{
  "intermediate_size": 3072,
  "norm_eps": 1e-05,
  "init_std_o": 0.00306,
  "init_out_by_depth": true,
  "optimizer": "muon_variant",
  "learning_rate": 0.0055,
  "lr_head": 0.00383,
  "final_lr_fraction": 0.02,
  "dataset": "wikipedia_en"
}
MLP neurons of a small language model. Each row is named by its layer, matrix (up: input weights; down: output weights) and neuron, and shows model dimensions 560-655. Each number is 500 + 50 x the weight over its row's rms, rounded and kept within 0 to 999. Numbers have three digits each.
Before each neuron's rows is what it responds to, as a language model described it from the Wikipedia text at the highest values.

Responds to: Noun-completing head tokens
L4.up2727:483512480476454502498430466410507387525437440508497521523460520445457548559435521545552599525552521498507428481465561555522467557563516490555546536497516514465447440524510371471509500472559413418499531486494398543469522397559497389499416574533446507535496465452466498472506551473490531455
L4.down2727:468508502557513516518499504499571490492452485441626430492510445512518397425454421468482546380529457453535527511535452446480576495451592486461466462506521540482510472480411613502408484568482493558473466488533549582509477433479507570477533534508534541508577499517458493555480433520522496483

Responds to: Fronted clause boundary
L7.up1147:466385495573478538494478569495543518496520563501443536451464517504459477544340482510457441485558551550464368515466436465491443463591485537481490489524546496521502550492534492439524442503514558524553604517635537612480457515476532577472413522457483404457524571493479478507505517513507438516
L7.down1147:447458596431427545507516445575454461545413540546533589466539505583491527533499479482483528498472450486499528551532417624497542476472511473528522464563512528527508478553449576437480417529426510490495454423516508526543610405455431502474521567558566494487505622509464487560580456530448479521

Responds to: Section-heading closing markers
L4.up2832:439524520510527550511464538501412466505548478502477526438457507505480467507425434512507427534530443540461516509528517509528532459487523462531494490508543536449640430493485495435508528486514518531577477425491417585511545454498500588518534463478564610489508522475454506504575479473491517512
L4.down2832:554543565580450493498496489495562509532483391471506475445591534426428539527445481458542530484435580563444477494504420460469537495505497432560492411407404464465475537499431558462515478539520508341477485568412471342504487489525493439471489558470497524524466507502467591523482523545462446538

Responds to: Indefinite article "a"
L7.up2171:547422539514477548505555495473511521452558558526447553449514547604494537443441494456536551446525549503548501526490496527525468415527546449559550448535440435553576416502567564368504488455533603571504443371491526480513455435414533551546536516590485552484444512417461449584494496469584525533
L7.down2171:555507482527450457498475510566517515488548533453570485432579601432556599459516516471443516504564511455489536531428443568507482483513504487528501540522444501523528547513572512444523478492490481454510452442458495422476449448469584547486548449517490434584481446516366406533496450525541473560

Responds to: Clause-linking function words
L7.up2723:579525431558496433468520444466470565454472498475471488466564480558485493467564528532509546552549503448433465567476553533515474441511500527487469474480546465556438459506428551529451535420467505519444578458482502598521419556532586481480444464533547529522526601478460470435535492527422541471
L7.down2723:530523479496614490429500445454528417547509518519482499397554485434428439537528466551451451504480438513558379556450422436531544515473528348537516581537663471538546556421407522422467532451513522503433429490540589460527521568462572566482556527464540448440465556523466419503575434528483488618

Responds to: Heading ends and URL dots
L3.up790:503409612402622494538549512462507605377523520570544458515583555586410474538425536502439575562491457479506502437505467505489522553453483515518538487512481422456439496525547499548519451494441507493504543522523565468470440558505536465504550464522503464479455502514499475513530432485433555478
L3.down790:448555461503542526574533555491530501410486508458464484549414503461473492433483550515447490504526470447528570440573493498515534503502539505488492399539476584552516498440543485540496451582531498443469541438480563524474513497557468488452565400470437505487497473554458474460512632467495413465

Responds to: Sentence-opening noun starts
L4.up167:473545517553467514474550476413454478560551618517462482520573488492494445545422474484414475572452510514511520475445539460475489497531521529619512477470516509491414542528471563466502535533490517441399553466420465451497544521487440436498464420445508574443488523579496562504545509472501506509
L4.down167:483480533467486532472519463561577500486477463431560474500461393499473440507557507443535518482461617497507514453451500519509512480490485498475490510562435494549494557486450504614585500541533434529525534537537524481491615460483519449478457507494510482472472443557583361513556505522576489450

Responds to: Verb-initial word pieces
L3.up2653:449540476549546516505468548465460589499456469487538493497414513403504514470429464498659528479553508491442467490493484559624468486497585523538483411493401424511543554485583640439499569541475469511388514570539501517491554461477447477458505515543444585453476545453515625421593624480529600573
L3.down2653:417570529551490517538550390486499512480525595406512473596426567584537499580534442468498564525493485580456577500537471476393559574613458457429595409588449518519502490476472561496571422460574507497374476493561482573442496582498489562438540442542556485531575412562525594440498549568479517522

Responds to: Compound word completions
L3.up436:406511531545530494571549567468538380413442536522489580534503583503543554466494477519501650497492484505605548545618568435539566451479494580482637485499512509465511574485428479472562547489538470537603441471459380488443553471494480492520532451552501502565557463508468450510481475460526443541
L3.down436:463436450549464491501463459467449494534449483512451497495447404436476422518442517512487447438579428538585573533513502553402484553480486443411512471445432509582432598514462425579573389428481459491385532499521582515476509498517594407475526545542450542501451492565497550549508514470460529437

Responds to: Clause-boundary punctuation
L3.up1542:498536532497480562516426507550559551534466407516582480452489550465473510586415419578470609548494532426568453502459523505595489521453538512545476474506442465519498490492429518552519566509551555534494499484485506457562503428415472547504509464467460562535544401517446465586422500469503421523
L3.down1542:567463534483477484452562482579461495572544553563462443504585455546449582549483497453598513544427441545513475579591582551446454477597506516455533498479587540494486420422408515475482456432602488484472464618537487428547568456418468568534359539423476525533547532461404519565437482443495473469

Responds to: Clause-opening subject pronouns
L4.up2083:554455520514518480489418535467564494471446524567381461519564557479539491441545531455544412515550542527491487553462478535516476477452513478509447529504531449444648429525529512481558507484427472434546541476511531475520534596566504568426501556475487586394531438421439479644533527487513530489
L4.down2083:510521512561555462607585425499521438517440437506528533478553520517561387520511496482506514488426440599525502522512361463582551498525437502508565565445470468474445442489469440478390556467474482451593443425432537592420509540436420450490498447540468474513461417481441544491492577544421488454

Responds to: Sentence-opening framing phrases
L3.up1802:428466452547447515574576595527545478469556521441515494505453582442413566354521539585517605512563495574535518385457521508496509551515550521532528462519477564493429464493500450520409547531516408536437422557548514483465481550499435518539532570424552481560540570497509524409473447548513474510
L3.down1802:455528558556518412491590521482525531492493465555422562525456440490481459509454514580498588536526511524559432544487511437521586472459500392561492460574442533511448498481363625478601509491501525515516589558453417462433484431489581492535589496513459579526484552537558529535626529504482470474

Responds to: Clause-linking connectives
L7.up1237:497552519490485669537535483462482481301536569605484578476508488435438450501508473597440495463499474539495564490558590443541449518535495475390468458501519537428538540494506548392534567465465574533503498464512570465608491526516503459453409563510659398508448553460522512505474479527558494464
L7.down1237:545457498459452542513488424562458541590522471575439516472479540407550554424523469509533519485452486486497538499452570608472557499483569512531432481528471402474462656518514533533449469519502429500519540499494457585448572475550487637556478451442494498547548504444533526451500568443418533454

Responds to: Nouns after "the"
L7.up348:541463463368506448444538459460530500514517642558561512477526405518522519458506502580454459483567538484546420473440661541549481517476534477515439500536474455551545491359466453397524482451466565555439532484583572498444607519559500484531484371521523486532567455557482404461525526467597592471
L7.down348:449447474623560477561395503476472522451528513498484515446521551582396409502540504514550475595491595595509431445522449522521480434533517511444508474512494593404568470497451536584518511475544450473548538482510402536523464443506541547470561517500441427410495483496493508595502552468528509422

Responds to: Article a and St
L4.up2047:387497585527502491471566582389414464448486508575393474485484572496578478531476505500520502504493498512441581476599509493367559393511494487366510591515474522447529502501576512454514550558488500533437512470497499439480439597514470478577517431379549572526467405504459514544507559437480530452
L4.down2047:510573518547532491544551495652501440554473427507463415512549508518514560480500505505442427481621481422491515507342490511572477587515559509529460465479532466544462555507488564502464455437509521475534420584493513474503604422482404513573506547560520466508425604532467474483528467477556477506

Responds to: Passive participles after be
L4.up2563:515464579553546509525594541543552571528529533512515504499543449534493425464492498396521405444431452428484542540442442475505519414432500465549480473476439521444531515464527447469526496598516600517425464546476617424460491518545459475523443537521441512497510421521632480488543550570473549523
L4.down2563:496392403585548545519526471447456476620525451443626425505491491475505560495417448497516644443570500430545507518467564484514461527474430476492468507553427472403401530580434489496434553596506446441498487537489504550520490480438561460447484386409498528460482486449533526490511439544466413479

Responds to: Mid-word and mid-number continuations
L7.up2914:469476479478543576538531541487464504458559585431573435453494565474437499429603566438467539485542474420506522411451551445485564579485511588556532479514573478517467486470535562576458508509451550456421453648552562545547553578534459403482404457523574547471487459502536502537507509536517443521
L7.down2914:470429446457526512438500535491489560516484461574465495445503499535556512501592485485515537518470471530549452549481564536438447580459470511476523424499513503605491595533539460515477501464480597453429470474472452529406481499614500509481519410516605420460460511538404477547468458427500424502

Responds to: Word-start fragments
L3.up2442:532477487429572518507543544551499466459577487484535548505445517566437513468521510510577549420524457545536493461458545554526489515394402370490511493499434399509510510592452465504423500516514531491462519509403418517586463495535436481467493478545550529433492453535547409580467526549489526552
L3.down2442:429474552458561487509542585489483393513481552419448453486413589443403544484488508549507525475554478515487523452535531542470480543399448432524507517526431501551534472448509489473525542493659453470491564591487516496577463498563403576427498502507484539462629411549424487530446517523490487473

Responds to: Post-noun continuation words
L3.up2804:509568522531559396452529574463477536501462486554437427505518438431497526487513456519511401561555541469440478516468626524399424493510457576469564445492443533565531430526539557458430526519449474508513458519562529408464451522556464506635452558500442534500508564477542554550584454523484587562
L3.down2804:493517486588483542542523492509501546514542515446449436632615478498477439564482539455432563558470473601519540530564452425534519503488394432497437558498463472422489538585501412535489440464524523514458496538478579529531499528497528595497462556491582487508525454499540512437511486444500465517

Responds to: Word-initial fragment
L7.up550:452522515568565449500465415443490476462483453600535415571416440499558508471554503553556457419555433605426459546488527511469500450510536464468515461489476555449534400415486518508578537517518517492491511550438561431441453463460470536495508537483497460448469456475453543510474588433598513552
L7.down550:478496470466473566353459492453515586525561537416539490506496499445467439497496472524488526468527435548514496523634574508616477590534516585515566416473455459488449527463498509394547422446476458477524497470459509497498462468522439541496544426504366467472617490506398465509567446499491524409

Responds to: Sentence-final periods
L4.up1116:537509504509595504418489473579410484465469534510552591502478423515500505540466559441500487562437447465461458572565484539504509549469456430525472489425478508453517498359501492399502479526394553562522470529508555430509452509543539552594476435405530514561542391474520491535431495424498512531
L4.down1116:555539552529465502532573448389424518491512477565501491525434528583598421532584521595463465447498512550481544490486519471496489511530469478448511465522440484504488556550525552457532542551485475478473609530509567516552512515573446421414404529453579442505470505398522427515520521495445420511

Responds to: Word-initial split tokens
L7.up2267:419425438500479530517540496566516472548497437538429466389498554556411448494448513612481486470477444419515504484527517586413511516491594443514517542545460553544469512542525466515489426529447479517488551457527557395585515393475473472511597530428463568507485523383437478495466512482580510465
L7.down2267:456357601532438525497469519447479498490550412490489500486542481567511555515492516504488491542467534502423481529539535544417565426494470506425469472546447513418479506601468477521502451526425503520430535460449538474476582552442428531588513505505541523454531456487391420551446381583603446439